MLP neurons of a small language model. Each row is named by its layer, matrix (up: input weights) and neuron, and shows model dimensions 298-447. Each number is 500 + 25 x the weight over its row's rms, rounded and kept within 0 to 999. Numbers have three digits each.
A block is one neuron, or neurons of one layer that tend to fire together. Before each block is what it responds to, as a language model described it from the Wikipedia text at the highest values.

Responds to: Single capital letters, mostly W, plus S and Z, that begin a word right after a hyphen, parenthesis or line start, as in Davis-Woodhall, (Wight), RZA.
L3.up61:461477496495498462511499522485508531517532506493472459520460468536454489543515496532462523523531462509518523484484497490490500493509550529478449480471499478506523503490487495518523507504487501495499483513500538495517530502464531526501465454494502505544504489515496520519514472479548452510510421544517502542517509507493481505523458479478541530505493522496501481509496501480532502472501480467479505497496484500431484485501467516481510520501469499509492

Responds to: The first token of a proper name already mentioned in the passage, usually opening a new sentence or clause, as in Ke(eble), Cot(ter), Spin(sters).
L8.up9:463508541487559532539537479514507485526510508479460493514524515516502529519455481537508511539500498482509482490445464545476507501522498507484497501506513513541475532504512526478482479537512514532513494497517495509487468527467524496502513503467498471523485524513473510491504497503536483442525530481497492468486482525460498477538483481443516541450538542502544510490536522476524502499510540487492507458529500467513556488496501474510534446478482498507490
L8.up392:503492491458489519503488484525486503492522476514490501467507495477492566526529474531464512526485512467488513508518488508522510473469543496492479524512522540466496488544490504501535488508533511544490526522498504477510496474489591478491496523499518527510509534520514478471509495513497494515509504528536469477507530499507502461514493478503492482486630479490522509501503544455529460499467504487515502483459490452505494511526527488493527519487497488468494
L8.up1502:479505522474526515509493484533477468536504526480468547478527514497515521552482480529486527552529441493495512496485469521489490472457507452487489505491514519525495522537452508483526565535450519521513472503492478484477496511460530443492484477482497479507497488516472525473485467534498520469498495549467532493503487549499544438508478476459492516500533481510524553498493506474529454454536487490479470494506458489511506502517483484509501538508457491464485
L8.up1721:517510526540526546498460472542492507489509522507485508443500547482508435489468523494491509524540520533468499505489519491525499506506538464482511525531515543532484479508489500545524482514464493516515555481503473477459498548527536507535504517479489491474509500475484455506480501490527556477533471483526502479468492503495513471474497495483507508489529472523512516430484466525523499484516546530469503508512479518506528455444487481527529536494501488503441

Responds to: First piece of a word split into tokens, often a lone capital letter at a line, heading or parenthesis start, e.g. T(angier), F(ootball), G(iles).
L3.up1433:519502526485537494489558512498497503511534510511509498505451472491517509506487490506482518485486435533518458482532462531536477499519523524483501491460456536471539492527496511488519469494504498501490509505498479508500535497497497485511499487450480508517482508464478508469531497492525459512509472556489498432547454494475491506471527531465485512520478482498493520474480473486472496475479468509478453479526497519480471492530484497542499526529515496487469

Responds to: Final head nouns of named honors, bodies or sports events, such as Award, Hall of Fame, Commission, League, plus abstract nouns like operations or efforts.
L3.up1662:484531498489516529466554511506495504500475531501522493483482530486549516482522534519555508513518482479495538513489501463521529508529491498520473522481511465493492495477508509507516529493499518535469486497513541496480484463484502445525461476504554483459516572486486507497488532528517468563535484501510484498506444457499477522474507546544491467455471531496450505527504513508464485520495462468506501500542504484512479504467484526506498487487496499493504

Responds to: First word-piece of a proper name, mostly surnames, initials and titles after a first name, sentence start or table cell, as in Sand(oval), L(imehouse), Charles E.
L10.up115:507539505466495474507525527495530524474460524451481505490455476531510527499526464520500481447529512510496484494475482517472522448491499495510474485476513502481542508511513512474549519495507504509551506546517505531521496464511558514531505483490490471483501506474513533484526481505492507518535511500497463495475492529490495479527530497486446531484494534531461516485531528512462462514557492534468470453505501496487485499490454503499502503546473501484503
L10.up481:505511479505473525521482484461492465525516519503550519480475519459464447492481517515456527493508523479477476524490498527484524491513521500458481510481512512500492482480511511510508517507475496475539537453457493505522520509468521477537457463573507513497469516471521508487542494469475485476466501485518498551501515515532530529506509508513531507478554521465493553523493513462503484475519497505495480510508498495506490518510449464557487556542482476570482
L10.up587:486479476480508536526522490485495528521454524487497525499519450465462533495483500484501512489507504536519526516491483520495533472506503488495484515529509502490493501489496498523458532498532497455529498515511473502487554493509511514492524476520519500522475475479496502457477484482482486498487513514498519501474508503492495492495473472482491520485507471473503451498491484494496486488553483485458483466500455459541524498501511489543506526524482440482512
L10.up896:534522568497492496520514574509519508505484515501470490517499509446525514494526523479466484484521491495494492527530459512510531483493455492507494508541509474511511503490496483497478501552512513540492510519510516474527450497495522536512515541504525515500479513502517506493473497483530500500515482499548468487481495490504511480483502461491498507527533515517546527514449481537478527495511522480509500507515513507443502510517519456496506526457518525502472
L10.up914:489512498523470513494518410470479440482502489459506464419476510480478518511493488529485533527468508450511552530508484507483493474493492488507503492520500509478542498479523491489446524518534450470491504486502490519564536502509539512498499454505484536519507516482514467485531493483470496512503467502465522489477496548492464464530491531504507485496481527545541535514476534486510486476473463541488471521490472535524482521524488479541524513562480472512491
L10.up926:521506565522527491552470517513475464512509464534477464529495491496508515476498523517485516475466485532491539530452481539483525491507477512475469523482499518483506513485517473464515496478486495489511500503535502468485505517473508528469474532556521517487478542538467538527491527486477528515478500513521522542468516497513507465522559510501515537505474530488543506549487498498502527522471550542515491499472522454499478508541502495509475480502504495501497
L10.up1020:507499496491511551532491468469478505489532534464483511511470499478518507485510497506480507532508501447509506474498506479496444476495548481519463476553490470506510465471531496514524485507512549509510464487475500477524462504514497469488518490473504528478451484505483451433487522484470527495480505523458478529506472493497451465531519510495498540489511476544509542516495499465510494536525512470552468472504451490474497534475484516512469504521524449462476
L10.up1108:524473507481447486474483492501462502546525452490517504542485475465465479471544511475472487468492491505479479517491471537517540517466490533426441444527492507514516503467505518486507524489491502481496481489476458549464514486502484560482522536481502540532492557503487485471451486500475485506502492528499493506527472507500532474531500472446466498530513476502473512561552456502522469467537447466520497545527483492523517494543529488515491482492496480509520
L10.up1124:490461512536462565518484490517501512498456522502507495495484506514497499527494466514504533512446560488499467509518481484501514507463464542532499515552489485493482522548447522527527510497441499445528504486522511505489516472514516510528501473549504516500426484510487497485497495529524477493479532461537520457492473460510503470493484490454467496493477531498435523474507539477488540485471503490488455473540548505528543515487523470468520537529547463521497
L10.up1143:485506524485505506506524470525525496555511526537541484458520479501469513467493497471509530519484512486497539530550479521520514526434541492534506480485480473500460524480510519475494503506508529509466487459513510499525505481524496528495452499515515489481509484537474503422539531521503478529526486543527502477523584507494522494426474451470487508471483505487449486535522487489515531468503513534504473516500457444478500549516445501492521507483521494483480
L10.up1252:525534463467479475554469515459491511493478505520477463518510535485505466509521491511522498467501519519512554528474481483489526473508517518440532528495467499478460514440494521489513515465466514506517563492520491531533506480510494464486504504543510503525497478473512512463534508482511498516490423497540468517491507516524484530531501442512538502519527491520466513507518499456491485511507506493550522471505505523503481520501499486501501493509492484511507
L10.up1289:473530513511530569542495480496430489463495561484514492494461501461482472504492510495509531538493493487469478494510449533482515494490511499427483501437488467490486502536516475499442521454530521468489497542500512539511456509459531547501483501524492532467486498477525482480508482509472506460475491487469492501459560520514501480549467471521529528500537490517491527500488571470527481518507467495527501525487472484468500515495466526537503555499499430466465
L10.up1670:476533515480513479490485515486471503498496520475478529481519459507527517481548519532518484453501517529459519505504482498486505533475464495516490486478497476485492470510526488500524498520475497508503509477488519526545522497509519540493514485509511452526467524509504504508492513490525481515537496531497534518508573479545509527521510495498533509474522471469481486479505507493475453498467479515487513502493462516492488551496450467515472489451461507513537
L10.up1677:524513513497451513517475456474498479509494555484501475470515508476529476506485481518488478505494556461474497504510513525485501478486503553528470481464483520536458491437494486522554523503545483536506492508518495512522486515515541500471505516476492537499455453496488498522484488475486477471508514491461503487497477524474479544512509497471474483495489499489497501542474479481503533462496490488473495545502512524513520543536484497456508537516489520447457
L10.up1692:491502533448480492511526520487529479552535503496492496531504477561466504499471496514498493512474497433491502499529461500504541501495483499502482495495491516528494480472514499494531440514511529503523468545492498551502550479508485544521502523459506515505524502496503518452519495518512539538501459503482502477455503514524485500539500487477483502491505491487520522537474471453476486452516489506507495507496498476456454516489504482494496473481492494491514
L10.up1742:526470489491546493546507533495472510522514498520495417496515540492513512504500502535483505483483467487516485526502447498500489486540487496524508544502518521481459497500504508478477487492548468522515538499523503537525520496472498550520544514535492472481495535498505558511514530503535477549553511542483497510474527496479524492472481490501445524494533505481509499500495522503511510497485483493513480477462508459524484519530497508517495492492490491517504

Responds to: Single capital letters or short consonant clusters (W, J, Sh, Ch) that start a split word, mostly names: middle initials like J. or W., rivers Wear and Wye, Shovel.
L8.up147:551515502497524504565491477502467480467474478486467460486543474484516447490502520528504516545520518498508508489501465519521500464469531499512475467497506551497531484490449518445533519491498514508498501504487529534528447463531512507528466463528488493517503502503529507509506498483541519491507480496522523477523529496561433510550458532479479558517487510512522457517482518505505479484474475505476482482481499491497484477497523463482492510515498507487504
L8.up391:555516537548499493498512524507485480518503481477412476460499474515491517493490479468485502514533507443485476482472479508472490492477449445490479486504504551482516512525472530488507548508485465483498455479497504495522509521511531506505467473513471504482451525525521508486503488478491500503471535496537494532477540478522503503542499480516472529468494549482474503533468463461467486461462478506558452535485535533474490515546502511525465493477480483466506
L8.up1170:502499503463493459535466531558508475475532486486478505556485493465498474486524499484471512491435484521472501484516460472531459477522516508536460460504542499515526478469496478431484524546521524536511535512482486540490487481481441508494473508511526500529517506516516517516514480504522508471471494552530536461535568530496459536473491516529518517529512491546504473488481496482527496510500472490522437505503463539504494500486487486505517489511547516487520
L8.up1261:477498512507550488517542548518486511476483506515520482500506443505496497480512526479451500489500502532480515519495475490525477497489478541517508475459495476482499543504485499531541530444509488473507508499486482478529492453526502498465456514493470473502511523487501506525515516543526491540507495499547467516456508509488501509522500497532529504493512523530447500496503492499490515504492456528514512472507509449554510505501478495492549520501464505496494

Responds to: Final word or piece of multiword organization and venue names, such as Organization, Party, Council, Association, School, and letter abbreviations like NHL.
L8.up85:460459494491457478492482509495527549483506493519533535493536487512544482482514495547508494483498523505479536511469524507490476499528513490524482497531500498459487494509500515476468534506490482507501512453469449504456524480522511522482498510480506511491515509494505485503535516512550537531507498531486473447479498526534482542511443497524512497504511480461505528475542489478497476465524515516532498487510468532513500466533523547480502534546543534502520
L8.up101:498489456502520530443490476510481492514457525520486500514485482484530481507520507506562524492471483485514490514510455517522512447479483531507510473509534485538519483477502501514502495514454479537516519466485506501536559452544491535496451473504554488524486478495511477533529520509535450515535514494476454526450484504512511490506515512505482528504471494496515492476513516476546469488457499530497508515510488537514511514508500533500458561480530501514467
L8.up217:481511496485520506504496476516512520498546492485446473491515466520492461522505485514541529498432474498507468518485516522485466509541449488464528503489541496504488453504520553526540480492506522473491499493495482492505535501514506504487486504459483505518486498449497494517524550525496550507520543530478500490437508561496518480490521538475486488512525496517511523511530471477537520493523523525456431494480499539520544518476512472511457541455484504506494
L8.up629:465480488454473463496491501460502537516515477513495480493493476491504498478498477539534524517486528477528490504532498498522540495496513500505506529515552478437464472509510497506540511497491503522479536488501439488480497513505512494506515482503520446506511521494498494530492486505534491446524542497522554495433488457529533509522526517509549522482497500491513530508518498495495520530469479530540464526483491482536507519513512500522499500491541504522505

Responds to: Final words of named awards, titles and achievements, such as Player of the Year, Emmy Award, Stanley Cup, Famous Idaho Potato Bowl and JD degree, plus words right after won or earned.
L10.up191:486532501478507496500500497528511524489526483474481512527461507428501491498508511445497485524466500484500515489468518515492473520523450428530510520455523500508476496508463482491492524487511474487557516514498488532476502495485531520524549544489480495515488498507563461532487475507493531502540489524536477454476508439536522512525503532528474502518509544534471523484465480516504472521475508509518511526506472470484456480474473520509546472495509503495550
L10.up210:463491540516540483501477496530507456509489488436531482486518496510511481514460471503509453470493479481491475517486497503529470572542490511498514429527513465512512506505504516524490487515533492466530515487541476474478498496517520515468488519472514493507512499509529519496502501486498505493481506515481501469496532476499485480524499519504526482511562558543489482472477511487474475525540493538495481541484500438547510493446461435510489504510493490489475
L10.up283:510515500497478476504475489510481503485474487500489480487502508533464443459534487457522493524484455498506498504484480541489533496478504524465519545508501525490540520519501556520566446516542524482459521477494537461488483524466437470471534495481529483480477478507438478465460534513442518512467514560530485462474451478503522459546484500488492508552488534545495500492473515533484497472517467494489496482526508505554504520512509547495520513508535520521483
L10.up287:513486484486526465546483495477497505498485524475544478490515499493500488483496491471518496505541480455472484540494486531475468477572455537454511517510515517476491472503485553532487466503517519460508538509468499512469559511490511543539531498481535511523495550473519503529546532544483533510472461498461514487526492480534546487462525535471474497511535499543501509478501480515519515535491508493489507513471538476471457492503459493498488466518482536539500
L10.up400:504491474478509505506511546497518474497560485480473508515486477514501490477524481515467527477476478507556503482496499467496474497483526455494500491511502477511545473494502507442506497476484466456427509524534456509534465537463472520529524509510465470520511497473463501531477519469526509461519446495517449495506533410482517490529522483500489505501495493502529485478502489471492495506538545534463480488506468504521493499509489521483471504450511498495502
L10.up722:490485487479501480532536477503514478506528493489518517553477517503541513480453566521526474525492493474473487531534494495468515445493519480497528519524501430511489488505452501518469495487547518516491512532491493518530481502526496502484505486525527473502503487514455484495509554505539505452494512493514511487484492524554518500518483500537493510497486477449503514558469502506521497475486502487498494481502497498509482469519472545496527522518490482524532
L10.up754:487457496506513475450560516504439500528500491525506507499459511507516515529510534484512496498517510464522542493498554519500518476469497460511500511505501480501527480476501505520484506491504531504500517522469481467528475516499489459501455483474515486508473494471516497523478521488490545465491501548539490570502520517452497476492498490517455487511495458488549533506513544460529480481535459511508482504541520553478508460514494523479479506476504481552503
L10.up971:514506480481490489518492474506494501506531499493496536528490503525479432530492531522518430535494477507542493502492525514520522452466477467484514473507500514472518484440516520495494503528466498533452506491514491496502505527507499545470508477489518509540454478499490511511515513497494499506472492525527500492498511453499550497529522539513512507477515521517517489505538497492536491514464486474499469517464466456516505480500507474539492510454473553515491
L10.up982:490472482513469551511513482497482539514542488505539500527457477483521517523462504545523518496527544465481527542490489476535494497530457482502488532482519518502529486514507496476464477500468486512528477518478508509472483522497490468487470474489479482477459491513501498498515487496538521483478515562511538504482518485497492486460505529488472547515533502465577500493497461475490508491475538495471507503522486486463522536475538536504517488494466472525518
L10.up1007:518538503475463499535515481480509482487511496546492512527525476520526482521468506498472517474454484470523513478449480472553512469539523475447537493515494489486524496535530526503521502554516475496485516491575484489483511517467510520516499494507534532549480492503513550523499519519507537515448510523499501491482503454500516499524502521508474462527482532501517528506538501502529477513475517513491484499491487445538502477495518466534498492512526480507535
L10.up1070:504476467454479496501553487508496474487546543505577474494496518548490481519506503482499465480497499530496502460479499534561508525479442494513478520519507481535528526481538506546466496510472498526483469499513509489477522490499478496520516490460458527483519524492508491465554472489491528516462504506492463452507528458480454530493497503486453460529536518497496505471544527484497425507485506475453502521541509518507509483522512472514509503439494478508518
L10.up1117:506512487514533474493526509469480501522526520511434490522492491501498448497485487480468479494478502535507453513502474491522524524502462475485480495516502484508476550530520504509489577537466487511437523540484550527472472471516483509476495485517547501492495507541506483483519514467484500508492517501534499494432491498497532455514516543505496527539528502480496514516536482497548533518459497484502484485502531470503503473499483526565503487487513506511477
L10.up1119:507518495544505449534501466519517509482506530484466475528495502497493528477510488504466510511456491472494516465502537529505487529521505480467503547516513511471508505475500460506498507483472510489484496522477496475455510483498492540488488529470510476487498489487477500544493526525468508522509471477512462475499452503471480511506555485481519543530553497477567468481505497497508491510501472493481452523507500493568518506509527555492528521489489511495467
L10.up1341:514486494522544497495513527522472465523556458528485510519493441527519497479496514459521510454496477496496481516526462570466506489489481520524472505506512499463497541516481528508495488517491464479495503491495508526474511475510480477525499492489480426483467512487476487543508510520513512521493510491486466533499523457476517445521462494458491514503521523462472499506495506536495490516464521455490502496496510499502517466518498508556546495543489495546442
L10.up1401:488509507497510477490512488509486511517476494476513504518505447495512463506490457533512504483499481534512459545462488486543548499546477465435534530490462526472491481485467494530493466497504502535505533485457524448476482496497511470511475480475526486495477477484505465503535528486486510512493523558549477537499521514542535478506504505495490524494512457490532501525472496506507552469489508522481490474509506461487515458459536505527505472522515475533452
L10.up1790:525516448501496499469537505495551454460503495486523531527452520426471500521508519519506473541483498505494511564531500500506485486525475507486531533461504524498515473507493529478508537511501494529485512528554464522465574514544497475516481526510494477509544459488501504483529481511514486500509536515536453486485474448515535490517496520498483508522508545509554466520502470493481471506431480524523440460468496490517520478508510476517498536523483458493528